Weights of a small GPT-style language model, trained from scratch on English Wikipedia: a variant of Muon for these matrices.
MLP neurons of a small language model. Each row is named by its layer, matrix (gate and up: input weights; down: output weights) and neuron, and shows model dimensions 64-159. Each number is 128 + 32 x the weight over its row's rms, rounded and kept within 0 to 255. A neuron's up and down rows have the sign that makes its largest values positive.
After each neuron's rows, "fires before" lists the tokens most often just after its 100 highest values on Wikipedia text that the model never trained on; "fires on" lists the tokens most often at its 100 highest values on Wikipedia text that the model never trained on.

L4.gate234 [146 119 125  85  85 122 158 119  69 114  93 147  79 109 148 149 154 121 171 144 102 113  63 168 117 126 129 125 112 124  67 148  91 133 151 170 125 132 147 192  98  77 160 194 129 112 154  79 166  85  68  89 117 113  59  92 119 103 140 147 130 139 123 142 142  94 177 130  60 177 159 148 139 174 134  93 158 176 130 154 139 129 167  92 100 122 119 125  65 128  90 204 130 106  97 139]
L4.up234 [140 185 131 165 148  79 150 162 147 102 153 149 142 140 144 152 135 165  89 169 129 150 125 152  51 154 140  50 129 127 119 103  90 122  91 109 121 152 158  52 116 124 189 162 105 168 161 109 137 134 151 103 149 105 164 109 113 115  99 123 143 117 108  90 130 108  77  81 115  89  84 117 156 110 173 115  89 165  82 174  73 135 118 111  79 129  70 142 131  97 137 157  56 136 107 148]
L4.down234 [ 70 141 141  93 145 115 114  80 147 104  99 122 111 129 148 139 205 148 142 123 140 109 102 143 145 118 150 142 138 152 127 150 130 100 154 169  76  74 141 134 141  99 123 135  81 164 115 153 105  55 133 156 199 181 125  76 160  82 130 112 152 143 175 200 159 100 131 140 133 129 122 137 103 114 140 119 117 170 140 137 129 121 193 104  88 144 149  95 177 118 119  85 206 109  61  67]
fires before: " |", "."
fires on: " 9", " November", " October", " 10", " 8", " 7"

L6.gate229 [122 142 130 126 149 100 136 141 144 175 112 125 161 142  95 122 112 124 142 118  68  59 115  77 158 115 124 143 108 167 111 134 132 202 182 118  89  74  62 122 138  78 130 167 148 112 141  74  75  98 158 154 183 144 137 142 135  71 117 172 122 145  96 189 159 136 170  83 107 152 160 115 147 128  92 144  65  80 146 128 148 151 137 122  47 112 136 119 154 162 175  70 117 121 166 178]
L6.up229 [146 155 116 136  98 134  80 106 120 140  79 134 109 109 152 162 122 117 114 150  78 113 145 118 115  93  67  96 124 123  63 170 174 153 111 132 101  76 130  89  58 145 107 122 133  72 113 104 112 174 144  60 159 123 126 173 159  74 106 100 147  89 118 132 121 140 121  79 164 138 134 107 113 139  72 149 175  42 142 157 148 126 161 132 114 167 102 135 138 131 156 160 142 102 156 108]
L6.down229 [ 83 161 106 157 138 107  94 140 124 128 110 103 169 154 130  92 138 115 113 123 168  97 113 160 157 133 107 173 138 145 149 138 146 113 198 161 105 146 165 141 141  97 143 157 116 148 118  76  71 122 109  62 112 195 182  43 102 156 132 158 175 140 129 159  63 131 125  62 103 123 112 111 125  99  96 106 152 129 129 117 136 106  89 130  97 136 107  95 141 137 124 130 105  70  84 137]
fires before: "-", "\n", "|", "="
fires on: "\n", " |"

L4.gate213 [100 102 124  81 132 177 100 138 109  74 137 131 101 138 159 125 149  98  98 196  80 118  80 127  66 120 102  79 133  99 136 120  94 170  98 153  91  90 129  93 135 160 144 178 112 190 138 161  83 105  64 109 119 161  71 168 106 174 146  97  88 185  78 114 197 160 135 178 112  90 106  79 107  53 144 124 137 130 130  88 112 183 134 148 164 179 147 190 138 128 164  93 111 112 122 165]
L4.up213 [101 133  85  87 179 208 158 136 132 141 178 137 165  93 140 124 131 127 126 186 149 100 136 120 126 171 115 104 166  86 160 148 129 156 155 167  75 125  88 129 124 152 186 171  96 117  93 163 185 143 114 104 116  66 130 133 130  84 129  60  70 131 135 171 168 120 136 145 100 130 107  99 132  92 152 135 161 136 142 112  96 178 139 105 181 222 132 175 159  77 116 122  87 126 114 141]
L4.down213 [121 111 110 132  67 120 177 178 131 157 146 168  81 112 120 170 109 158 121 171 173 130 116 176 121 127 106  71 164 115 128 114 118 143 197 163 144 139  69 110  95 143 121 135 111 100 174 110 106 141 158 115 103 135 120 139 121 117  91 127 120 129 126  72  62 143 160 104  60 126 140 163 167  85 131 143 116 121 140  90 145 134  93 130  79 116 102 139 109 124 156  68 144 109 108 126]
fires before: " |", ";", " Best", " the"
fires on: " —", " for"

L4.gate19 [111 102 175  68 115 119 168 139 182 115 128  81  86 127 187 165 159  98 114 123  96 112  84  86 139 181 106 134 159 167  83 135 146 184 129 116 128  93  92 127 209 120 158 124  83 125 142  99 115 103 125 126 170 155 129  74  64 121 148 134 160 148 139 120 165 144  94  61 100 103 146  90 161 172 140  85 108 161 140  87  93 126 125 160 121  92 106 144 180 141  80 136 172  64 133 102]
L4.up19 [ 90 171 116  95 132  53 152 146 156 110 127  84 115 101 168 124 163  98 142 148 143 113  82  82 182 213 151 118 147 155 107 111 121 163 177 106 125  89 111  51 153 122 141 143 147  85 140 120 119 121  49 106 166 138 130 141 136  81 160 127 156 151 180 189 185 134 111  92 104 135 171 121 171 145 162 127 116  94 114 100 146 183 166 122  95 105 115  86  99 115  29 109 144 119 147 108]
L4.down19 [151 141 103 122 129 131  64  88 126 108  78 103  96 131 118 135 127  98 170 114 120 100  90 142 125 153 162 126  91 107 129 114 103  93 111 140  86  83 108 130  99 188 102 124 108 117 123 134  85 175 114  93 123 137  62 157 132 135 144 128 135  99 141  90 140 160 199 104 109 136 165 127  66 181 126 156 182 155 127  82 116  86 126 153 173  97 150 140 144  77 167 119 123 118 125  68]
fires before: "\n", " The"
fires on: ".", "\n", " |"

L6.gate517 [148 174  78 150 122 135 173 147 129 134 128 116 165 150 134  76  73 139 153 106 148 172 102  62 129 126 121 111 175 165 181  89  99  79 174  49  94 202  99  86 145 156  75 136  88  91 125 167 134 178 126  69  97  96 185 106 156 114 134 134 168 182  90 126 121  44 134 111 151 157 141  68 149 108 182 160 155 166 145 188 103 112 132 174  90 106 139 138 127 166 156 147  83 152 133 124]
L6.up517 [126  86 125 150 130  95 120 154 132  90  91 114 177 155  83 138  82 171  59 111 146 131 115  98 144 146 121 116 112 106 132 121 181 112 164 141 140  86  83 133 160  95  92 160  85 121 131 101 129 113 220 166 121 159  86  68 114 139  65 148 146 114 181 152 124 172  88 121  75 104 108 131 177 110 151 128 109 158  96 107 161  84  93 125 107 156 115 104 149 179 132 134 115 116 126 154]
L6.down517 [138 123 148 170 100  96  87  87 148 153 139 113 126 157 155 145 149 174 152 168 145 112  99  86 146 138 185  82 113 100 163 116 132 136 116 118 108 134  67 108 146 172 182 112 119 131 121 129 135  83 114 132 192 150 126 161 114 120 147 148  77 164 186 100 136 163 152 114 130 138 158 117 118  71 164 107  91  99 156 110 168 115 146 108 138 138 172  60 202 148 139 129  75 163  99 137]
fires before: " |", ";", " 0", " 1"
fires on: " |", " —", " 0;", " 3"

L4.gate525 [109  90 123  81  78 149 153 125  83 135 102 125 148 117 132 112 140 158 195 155 133 165 116 174 132 119 118 160 103 169  76 122 104  93 116 120 122 123  97 125 187 142 163 152 161 185 118 145 132 113 103 171 166 205  97  93 150  37 118 179  91 223  92 156 189 113 157 121 112 111 197 144 122 123  89 141 161 122 183 138 164 148 132  36 140 130 101  65 157 117 135 159 119  97 146 146]
L4.up525 [179 127  79  92 109 121 151 109 144 172 186 111 121  80 130 103 128 179 138 130 101 103 135 134 175 130 143  91 108 119  70 108  94  87 112 128 131 171 109 155 193  88 154 130 145 171 105 110 159 121 165 180 199 144  94 189 163  58 206 123  99 191 116 158 184 154 126 166 141 115 138  70  95 109 124 147 124 112 152 132 122 128 134  83 146 169  75 120 139 136 111 141  98 124  76  78]
L4.down525 [113 202 114 171 161 146  84 131 110 119 163 101 208 136 180 141 158  95 129 132 116  98  83 136 106 131 132 135 117  80 198 102 121 140 205 134  73  97 107 143 131 127 168 122  57 124 115 137 107 113 116 157  62 154 101 146  78  85 114 171 197  87 168 141 106 119 164 120 123 127 112 151 111 169  73 144 142 124 110 140 134  91 135 177 120 160 159 201  91 115 158  72 120  74 101 134]
fires before: " |", ".", ":"
fires on: " 3", " 5", " 4", " 10"

L4.gate412 [130  97 108 137 164  75  63 127 165 102 111 132 156 101 145 127 171 143 116  92  77 111  63 126 161 201 127 122 132 126 156  91 173 184 168 101 134 120 128 183 175 151 105 103 184 119  91 147 127 106 134 108 134 117 150 131  64 108 125  74 162 111 136  68 127 153 139  78 142 149  75 130 114 138 178 121 114 110 105 130  82 180 163 123 193 146 150 163 102  55 115  93 109 147 146 151]
L4.up412 [ 89 153  90 135 165  70 152 126  29 103 143 179  99 119 185 113  96 123 109 114 154 106  93 111 110 158 127 172 107  92 161  98 150 135 140 173 164 186 168 163  37 154 109 106 137 144 123 151 134 134 187 145  84 108 122  93 184  95 121  70 131  81  86  98 140 118 159 120 146 147 146 121 146 140 136  89 101 119 135 130 120 120 162  65 155  87 162 127  60  92 140 154 142 131  79  92]
L4.down412 [212 123 175 125 144 106 126 172 125 104 138 137 141  88 112 165  87 122 113 139 176 151 125 206 107 112 157  53 153 133 152 117 107  84  90 124 133  72 124 134 131  79 161 163 219 180 131 151 194  78  53 130 126 142 152 173  56 122 111 120 179 174  87 156 135 135  87  99 185  98 149 149  91  97  76 139 118 129 141 125  53 119 149 127 111 198 125 178 139 108 181 119 113 106 108 180]
fires before: "\n", " ", "-"
fires on: "\n", " |"

L6.gate182 [154 156  86 118 145 173 110 188 186 149 117 125 157 166 144 134 105 156 173 150 135 171 156 147 102  79 114 145 108 110 124 110 142 135 123 114 148  90  88 169 190  89 146 118 171 130 180  76 104  64  97 135 168 141 143 117 126  96 147  98  50 210 144 122 161 171 140  72 122 136 101 118 145 118 102 136 174 155 113 132 102 171  75 153 102 124 128 165  94 150 186 112 162 159 131 161]
L6.up182 [ 63 107 114 149 126  48  74  99 134 120  90 126  80 128 227 143 137 109 156 116  71  87  83 128 165 105  88 154 132 142 157  92 107 121 183 152 134 174 108 122 126 167 134 106 157 112 174 186  72 124 162 121 138 132 122 118 127 137 129 117 114  67  73 168 116 163 103 155 141 106 111 116 162 191  85 121 126  87 140 124  86 193 210 113 172 149 169 112  78 120 169  96 140 128 127 115]
L6.down182 [142 140 144 125 140 149  95 155 177 177 106 119 159 155 111 138 142 165 101 115 122 144 114 109  93  79 144 142  97 123 121 121 155  89 116 115 150  99 111 131 129 154 132  91 163  95 140 159 124  90 115  93 165 157 135 119 126 130 206 136  90 106 203 107  88 152 138 123 124 111 100  69  77 106 169 147 116  57 189 158 149 128 131 121 132 118 126 114 148 118 147  75 132 116 103 146]
fires before: "-", "\n", "="
fires on: "\n"

L6.gate87 [123 106 112 137 170 132 135 166 181 159  56 104 159 185 165  96 139 184 115 137 159 124  73  82 150 111  81  76 115 146 173  98 161 185 149 203 145 138 150 114 166 135 113 138 129 154 124 148 109 157 110 115  72 119 169  98 139 118  95 152  84 101  93 111  78 117 192 128 118 115 128 118 145  89 127 101 140 126 117  93 176 140 157 109 155 127 137 183 146  48 133  90 113 134 147  62]
L6.up87 [132 136  98 143 153 110 126  70 110 172 124 129  98 152 132 177  86 138 137 159 219 136 128 151  79 160 116  16 134  88  90 146 178 168 113 151  84 120 164 120 147 132 131 168 149 105 132 147 179 212 159 142 124 155 192 103 121 136 121 116  79  98 149 113  95 162 133 106 130 125 145 104 113 100 115 153 170 154 118 176 155 115  73 187 117 118 160  77 145 104  91 147 106  67 195 111]
L6.down87 [132 185 114 118  85 105 128  94 165 185 113 173 146  75  75 113  72 165 101 160 146 153 162 167 161 124 100 146 101 159 125 130 163 137 107 179  90 141 162  69 158 116 157 198 117 179 108 109 182 129 145 167  92 120 130 132  91 117  91 166 121 125 136 143 107 171 178  63 162 107 159 146 108 122 169 123 131 136 125 185 153  96 103 143 199  81 149 138 106 126 159  72 156  72  85  60]
fires before: "\n", " |", ";", " Result"
fires on: "---|---|---|---|", " |", " —", " is"

L6.gate858 [125 164 163 142 155 125 144 176 152 142 140 136  97  98 168 172 164 104 157 141 179  65  80 146 143 133 153 104  88 107 179  94 106 153 163 195 174 115  94 110 152 119 110 176 116 106 115 161 147 111 152  92 120  76 177 126 103 155 150 141 140  83 129 136 104 119  60  91  88  99 149 125 139 146  85 171 147 136 140  53  73 151 102 179  78 104 136 155 150 119 111  84 153 118 146 112]
L6.up858 [109 136 116 167 123 154 181 137 165 131 173 177  91  98 130 142  89  83 124 124 149 154  85 123 135 156 166 160 141 159 100 100 116 160 129 158 101 131 164 128 137  89 140 189 116 146 140 156 153  85  57  78 127 147 135 121  93 144  59 122 150 120 168 156 103  68 120 128 159 125 138 112 166 116 165 152  93 105 114  97 102 157 128 132  99  96 131  89 172 188  95 143 131 112 125  98]
L6.down858 [141 128 100 112  73 121 144  88 157 138  92 127 149 146 113 152 125 133 120 115 124 141 144 132 134 150 115  99 133 134 110 130 127 111 127 127 105 151 144 163 127  80 103 105  85 139 124 128 111 129 110 104  55 162  84 141 178 135 151 119 168  31 109  43 158 148 111 106 104 110 147 111  73 141 125 166 176 155 126  88 126 131 143 155 153 104 211 154 159  81 147  68 135 104 119 110]
fires before: "\n", " He", " She"
fires on: ".", ")."